Weights of a small GPT-style language model, trained from scratch on English Wikipedia: RMSNorm before each block.
MLP neurons of a small language model. Each row is named by its layer, matrix (down: output weights) and neuron, and shows model dimensions 80-175. Each number is 500 + 40 x the weight over its row's rms, rounded and kept within 0 to 999. Numbers have three digits each. A neuron's up and down rows have the sign that makes its largest values positive.
After each neuron's rows, "fires before" lists the tokens most often just after its 100 highest values on Wikipedia text that the model never trained on.

L5.down362:561506501444474511535557421429479544443526509426538453422493487504426537502515503545521554461502445450449500487440499602540504536425506508508510454543446516461451518483485522527576420470546465461503505483488546435521547509497513429464516462401494531615539575442442521487498499507459409485
fires before: " |"

L11.down277:535456522442522464479495436479512577455484487458518505540531496437493457488496413522540431546465549519540473496497460531553480558504472463476483544480517476506495495489556518512503503587402443512457492462539479524506473533445474522555506578485496507501546490477493438431473509524432487504
fires before: " a", " in", " by", " an", " the"

L7.down623:497510470490573441505492520583467511575468505499475463465524465508519492520487474530578456493479479520441526481474519515467514462429568516453403494323433491547564510485412477482498496498544513490447532484515493487463521478439563516500462507507513466485571462492521518421493470505541517461
fires before: "\n", " The", " In"

L4.down67:529508490561546515469508549517518472512477557545400472480491479454493447544443502459538456499485461618462467502458430493478489517505501543492498385567518495504442516502491480532514491418498453547494507496473544391488516477496484482537517513491473475509547486538526558480465531472514518469
fires before: " |", " H"

L11.down133:430446510533493526497586490460563522527517491506464433449578521482482492472537496582518499533508532486531511497523534509522393435538553544511533483440495454475526518485441441528476501472509479540409561448460488483513582501462551558495542558501436546421535533436427455490521540473521583507
fires before: " |", "\n"

L10.down340:537522558457497515504563422513530512485495531497543505505481535510422468474416493419455476493541506569481559510481523455534495530475520481529493443512492496460529468518526512505561510467486542469542578519512533430499436516539479478521532478469546486560458440540488566441480518561497491462
fires before: " |", ";", "\n"

L5.down12:514537472594548517491455450459531535458513481544459511499453507538497525474509535468505497504468528439483529460473493460440527517480458490544441422453509505499597451509489550397458512468481504460535511462572594453442504485480535541459456504445439558495501503566472542474411495469441527531
fires before: " |", " medal"

L3.down340:465429602465488531522519523453505573416498580523444498433458434568462520459501516426532548591547495528529579510473458480542509478585469545491514546527506500463445534494521525510569525533505443455475481572516532470514443447537443503422506525468614516525471507433511453534422466529580523458
fires before: " |"

L11.down50:483560520492466402470467472506476489518522508500470536542506445440528481542511563555479450458553508514498508559512553513513483554603464504513450482483502463429485508484507541557465523472516482521550570461483499479505500554508502436480496495462411472505562484493482439539505496576491519523
fires before: "-", "\n", " The", ")"

L10.down113:458443519573555550463502534458437498468438589455515516523572479512532506392509412501483477585475431501526462559525488518529479408441561499437488536542421485500433498474471490475516499514551484502431431500562480528486462480508503526566465455585500474552540457439493537438459491492547553415
fires before: " |", " United", "field", " (N"

L11.down161:533555431468510442511490562422449498499529458482473400513563459447574504490514534540432508524504516455443616514479536481503581457539470528476559469553554481494567452485437519491466487466470534502530529516531462530534495457493521493525454510489476540548513504557504545490521509623457546504
fires before: "-", "\n", "="

L3.down415:525526457495549486447562503509508527488470531500569536512520492452501520529508466469498516482602449538556529420623470510553478568510487527432515490471525449552513581561444522496454484478510570537544480545496532450503467520479530490519526506506492482470485476434509451483479588430462611520
fires before: " the", " in", " with", " to", " a"

L10.down20:457542505496483583474459544495514477437475529541520478421501530507588536468516483498507500490498514507525477480472561466496507491530481558531494558468382469527471480458461482562475462546461520518459505515510540511550502507528437507522427490545502550528458544549566470499482515502554448496
fires before: " was", " is", " has"

L4.down441:460526484515533535518609460504447524510473496479535459482511591538399461508488506445479449505556492505500455557502506476501532501512471518513415499503485506568482467453475521486470557553483530486490529477464431463482508533484474504541515502572443519533414561515483404505462472497547469538
fires before: " |"

L8.down138:399553485478512522451527478504483483495501521508505525561459601589519502588508411525461562502521551497493534536536493473520508494466512566527487501572580501485482481534506398467550521453471461466452521582535456426484515504511557511463565428492513384490464445517517486514512535487524460503
fires before: " |", " 0"

L8.down338:488514498530443468442520506561537486493454501444451591515510451547567498565492565459560495510498518439450458484530520446541477471476557500508573527500458500541532575533516523453487414531511476550506540427538471518514444521418511449539496487540493517477471476427490562472477494548529519499
fires before: " of", " in"

L3.down74:533530462544465504487494512533445443536467546512451523492493522540447521497611529467490536473524504507441530505536519515418526527579523546430492481487536500535524548485503475473513534454533588508470465506501591486473460556401410531450517491502447485520466466556442553453454533469532510521
fires before: " |", " Records", "els", "stone", " Avenue"

L4.down363:553516489440514495532463510473476451532503533583581478545485424455514541491545552484506456503528511516560505478512474541478446529543528506520481544393496494510478492489514444507495475540497479569498438479454507510580480449494481574471452472532477494447473521474518524516459548498471526523
fires before: " a", " the", " an"

L11.down170:486526439446517433484485470479501480485489480413504518484499458602467530405548534514492426590522440484503473543443506527497427537435492481554524535461500481552515441475538424442512475495500579466420426451408516457499529496472508554509497478526489495512481590485521487475502527527511494519
fires before: " |"

L11.down96:462470475540419520481547541495545439512539515460512455500525452536455516505545530442564433491492533544470465492492523510475531536521510559501486474434530463471447571482505463426511502468498476529492433462448451507527501436485535518548512519481564468487578478525429495496451525560515520562
fires before: " ", " Main", "iseries", " Min", " in", " a"

L9.down352:478466508476439530550578531538528497487551451445580480567567501450517573453537523533490468517540517581495517474538491489461559519492457505522558504544523521460577603489511555513505467507490449418508439543491567530435540537512494512470439605464471527474472428457504451491485455532496523509
fires before: " to", " on", " back"

L11.down341:488454535486501475432512568589462431446553537540486473535516483433447512558510497509524534488404479437535484492510511526527571497453447579474440524415535546553556550434506525467460573490508529510461523477552512541506570482457485428480443446450502431486517528584520517417536451491595544521
fires before: "\n", " pol"

L5.down591:490488451478411424532526485488538500552509538525517485523548564509545540512492595540509495468490595498549461547407541462493454543517475524465499503405498594499521515480429508538463476509507501539494478505524469501445563499469547463509522494554476511544494484532493428568537558509445475491
fires before: " States", " of", " in", " States."

L5.down161:570477494503572504461449504552530519520411499536489499463529590479476540513481564546434475473430545533445431519463498450461520515514450493513504590459515522398436525488428441537448497540584498472493586513489504577527553491492494489497521495503487493496522493434573483466526457484475480538
fires before: "\n"

L9.down422:472549557516476528567493493540540518479558456541515513488555563509487574552477557548572488402468493481608556494530504445536514496398474472483455457530538491454532578545573472499513514496502434468479503532527513471509490480447599491544507430430443503484564513463467554483555470509507480504
fires before: " |", ";", ":"

L5.down250:512543461508570541557577542418439515465449536583516517512524500530567551504521480561549502549457521445546426470471500455498481500503540526449535493509537516500478547537495557453549457514482541559522467516497524532526491485545512556414447500430535534471563457576480453524559473526462576518
fires before: " |", " a", " with", "'"

L10.down476:484485419426562483500506539495501436538561501444452509469460431479547506497470506528445459498457429488518512586511513539566491488517548525466568496471467472509508497541449515440452500492494461561428455527498492542492556522492489467535524531522577517583512541515498496450501511442531460428
fires before: "-", " 0", " 1", "\n", ");", " 3"

L10.down336:450532532497503430541566467509446482524506537508474527495545537472445494498433416518500470437417477530490509502506513548454491511509552460543493459391493492484482519527435563480522466505550487538530407460555486520468499491522491485520472535448453523479520497528570479516484437586451464472
fires before: " |", " –", " April", ":00"

L4.down221:532575467520519543475576448438501447519577523518505403484477524575493463506520470427473434540449541517543457433546460517439460536534557525481454505345494502452569489420534444480508488521525444509505514505485424482460528508465439569554496550560493482501441484434519443524532464461557457434
fires before: "\n"

L11.down596:503456475516510456478526539482429515527496553605451468436515520466428548518509480499483476483459513480499526525524428469492549479485498494547524468470523509550413542470487516614524434479448498488474566539519480509513546490504501522464523514416516518483490486494512482544481462514504510422
fires before: " that", " to", " the"

L11.down27:570518490434548428434486476497521496428520529455413489466452517548451541481483489477494546523533483557553533481522514512551582458443479504425553469472476540432555536485488489534499501446518559484484521495502522481451490520515553462520590435537481493535363496513448455500481455505515535524
fires before: " |", " 9", " the"

L3.down457:499562473432530440455516533446471514450394453578491501515469508555466489509516545477613456531490500433502524447544452548516437582515476517550513543495515505491458529504485518430513565472490389427527480557439446532501491537479521535501478530427543523463498570476513554566503512457420452502
fires before: "\n"

L7.down133:555441484521484478448502418518507503535510503488531435537453500496496515531448471547542572541502492510476508582526505484495456521441542508463493464435517501414478468492500525479537541565556504535474526442469555566573491493512488509487487502543504470527565439482430480455454456480458484526
fires before: " |"

L7.down257:575512460519470484494478395502568479472461560557556568480558385500418543488575502513470464456458547539532557463531562544505441487490492490463496532507478555474518456429485495476533452489508531498515407475500448527512529477472442450438482501480573452514492478492419498491478463462457519528
fires before: " |", " in", ";", " as", "S"

L7.down494:568519513485485531457431469451522520493515452462468439478448493472485460524487500544444437488504460552529464414429465530495482491571492477506521563403495500521484474488471424458455558429568529526497504557490472494488505466504555467525518517372486512500524535624474475473493461467488504464
fires before: " |"

L11.down17:529477503526518464447576491525561531435552517571493476460469551522522515469469490502548552483487578432484508501461492569501488477505493495540489496512391471460539510512542515490469498528555576524534461452479520510502487571531429480452473511550419444422533495489577502557579497502479522475
fires before: " of", " was", " for", " in"

L11.down264:539496462577518439485505492545544452477588516494468588525519478469509457482501444542529471479532498502533515512458509440510441578486449536496511497489512487448513458445512537446559449456532459558447514538473491484550516568480513465515499401533482508469483491586426460481440486576526543499
fires before: " |", " had", " were"

L11.down287:544517447494525529462522512529532527545590456441491503472548510513485507441450531527461527494450526485478479537477555450465483495474464451501520541536531531502502512496474505518420482484458536492486438509441393498512413467560450492535500536414488465473557462443547442434518524552479487493
fires before: " |", "'", "',"

L11.down457:474439450613472522548466508514504415535524488538586470486553501462585508549471455453457472504568455531478520534462550456529509498613522536502408577534533540521521500461567527557454536497490456529552514528436560488469485526472551502445439450509546478492448450465474554488532399500520497587
fires before: " |", " on", " Soccer"

L2.down524:498533542494502557513519434458547513466455499541451542484527494517444464551491537492432543450473504477529495515445501508502526535447474456518467505581522545496560475560449514513452464533378448521461482513592484502462552472487576561507596522521496488528496497454484488523550448504470488592
fires before: "\n", "ks"

L3.down407:416527446482486446496470481522488521511506487504468569475543492492524497496477474517488472497536501429483565493499447525567522532474488545528459496511542417594470563606439477462526555440523513449531543407548468492501472535547516499483521484516568495510498513470590521489500549584506480460
fires before: "\n"

L9.down516:483514491503461455468499431584559491460479544500534390494486437438568546540511494513530564445497488508560484510597528565547519521514550477528504500548489519520555555471574553561468450483559535493596449490439447497557524538548485481564474468510521506472534555497548508588507639507517463438
fires before: " |", " 9", " of", " 18"

L4.down517:469488400504534511440455472544579548501528496522466456525540455531556486534473502479485428563452460493537485514561495498494498498553558548553489522485598512501492507505513489525510476498510525588457479491541452514499473517442466515380494508505467475520468468456467515469515521500458541494
fires before: " that", " by", " in", " to", " on"

L4.down519:494502483471407482431501477495519545529516521631519497499486496533555453526506549508502475440549462455504517563577516492510507463527480440490477443477459480554524584485503544484420429530408528505539456506542518485490533548531498516454510514564466559513458444452528443480526543526503530464
fires before: " the", " by", " in", " a", " his"

L7.down48:551500485473523527538534500464500518426498531471510458510514547473513540489455487558599496420509444482431486519469513520530500565426608484479475539550459580501409470507593513514520545540471513602478480538517509441507582446474523467459480429525510590555530489565518594453478532603427423466
fires before: " |", " hold", " Party", " and"

L9.down331:535464460533565559510522412451484540535475523522456533486558457456517472590502530471547541468524496480457570508454421523518473525498533541560533439458456505516525516496521474510475489463558460530507563605521438486485486470480505456530444517561477541525511527479533482523453530461438420445
fires before: " |"

L8.down340:533472484457481408542517515502514566498511525451506524521482466455450498503488484466601461484470468504543522423479466528526494488434548483413423407459603492503507547462507495491538457503537488529473507563495435574480551515526509539503430449458495472491528465524434497464447511527487448474
fires before: "-", "\n", "=", "|"

L7.down11:482499475510521546538448489544474528489542490473445503518477490507488534498563471562458568530497508518546489529523538490501437528503532551552500505400508464469515470464497505533479430471536484515490504449486442568464491518533449513526498463461514461503516504441488528501445489519469546530
fires before: " |", ")"

L8.down69:442471514507525530466544439569534447552498488436485441509442520520456526490531480504550556535534539497443523500500442475502545516499563467471483509437490517363442529551542473575493503499482538485499499513402542535500490491488547513528470505583539497504499472470506542487571493546542542392
fires before: " |", " (born", "====", "==", " of"

L9.down593:503470597508524459488492514490527467499534372487529544484470514491387475488449530542547451534454528517504491543548469498550506508493451541515482544506501442503463573487535515492563436466503426418526536488497545429485465519487419449384488521515581521474526531551475523455534435546503471490
fires before: " |"

L10.down492:504499443516487516478533468486537453484475441547507467567527485530395541544496506457495616447500465603459437484495457502477402513438492500480488525504502477518483487485533461496507507473525513511478446543487526481516529441455502512530520476480458483469591446501439563485469462467466505526
fires before: " |"

L5.down280:548502505540527466468531481483540537454465451458638491479522508501486498460505509450450456464501451505567429533481530433473500469456484459431467503404507575554478533459524423492456635518518497535470491547543553507450393462468487473516494502495539515465506474482564525563568504496484504549
fires before: "\n", "har", "ham"

L7.down584:471425538483489451498522492463504497550473471567446541538537564531585445515509537530488537532489497530466515526479531448562469503467565544459490526558460409547486500485549528498510499473650520469518492453415468565568509500528508507489486478502512457554500571436492495497479561501458508615
fires before: " |", "ing", " w"

L11.down167:492460449504543527478467517466459469456497525507538432426476468439524543481477523513498520494602454505490476510517504506454515504541492541579509520532507461457475492425459553437566484457442479515552594465494517531542556527464522567415537523521508532529537516536427470532556499499545431460
fires before: " |"

L7.down592:555507486490568562524488536485502557477500532450502544532469547467456551502509495534508462464497559412495534452539497528484522498498458560514510512517472493499455432470567481508454532486527569494458559494434552508493491397508490516493449498551464473538461407519506561506517509579543506500
fires before: " |", " of", " and"

L2.down158:483483513450541534472529493482501453499502477558498542502566535553507554508563465447459425474492507519609504454540499556512475513532513530510513455431585531481531529499488535505490463423487498539540503506589503436516486514486508557529449535506381491441413463534496465519469490495447516520
fires before: "\n", " the"

L11.down253:486497416519462533520537535511481542514484479471501450550500489519498488480512531531438531428522548489557440504513521448574594449495510443432464440510507534462500375518448461523472456518450512503526472501444478421498501517468456483485532468518526402548544530523429560473498486512485528496
fires before: "-", "\n", "|", "=", ":"

L11.down84:552525466500490543444523518499473534537549529532399566445460483529468492507563467491563491486497478484550507479530539398496534512483471495457524511514577510503474567528521513489470502512509495494582457395441467481532516530518400491510525471474528594458450414480520516503505496470482547471
fires before: " |", " of", " in", " on"

L11.down598:498568494552536526506531509504427488506481510589534488463521489507447554459549480446556522460451499514527540523475513451532468468459541461420474461480507497478576510447499466505501512470499500564427427491473524479491519493485488470499538517514532438528491538501458506596503512497373530475
fires before: " |", " =", "R", "B"

L11.down78:416518449526469539486513565508479516505483455562552503485558463572500541476471506521505438437420587458561487529466536522441450526520528512451447491584569522533499480502526502491505472508471492473488527502471552481505419470482508536508544500496516494545522557544515569533473451466514463427
fires before: "\n", "-"

L11.down633:485539540550562458547437461485511451477534455525431463493473480509433485521454462541503503426435601448561534477498492500519439474432481454541442456541509492481525518505578512464486440447468522553457546524569517524513532515477515516441489546508491499497507484525479507501538473506555514532
fires before: " |", "\n", "1"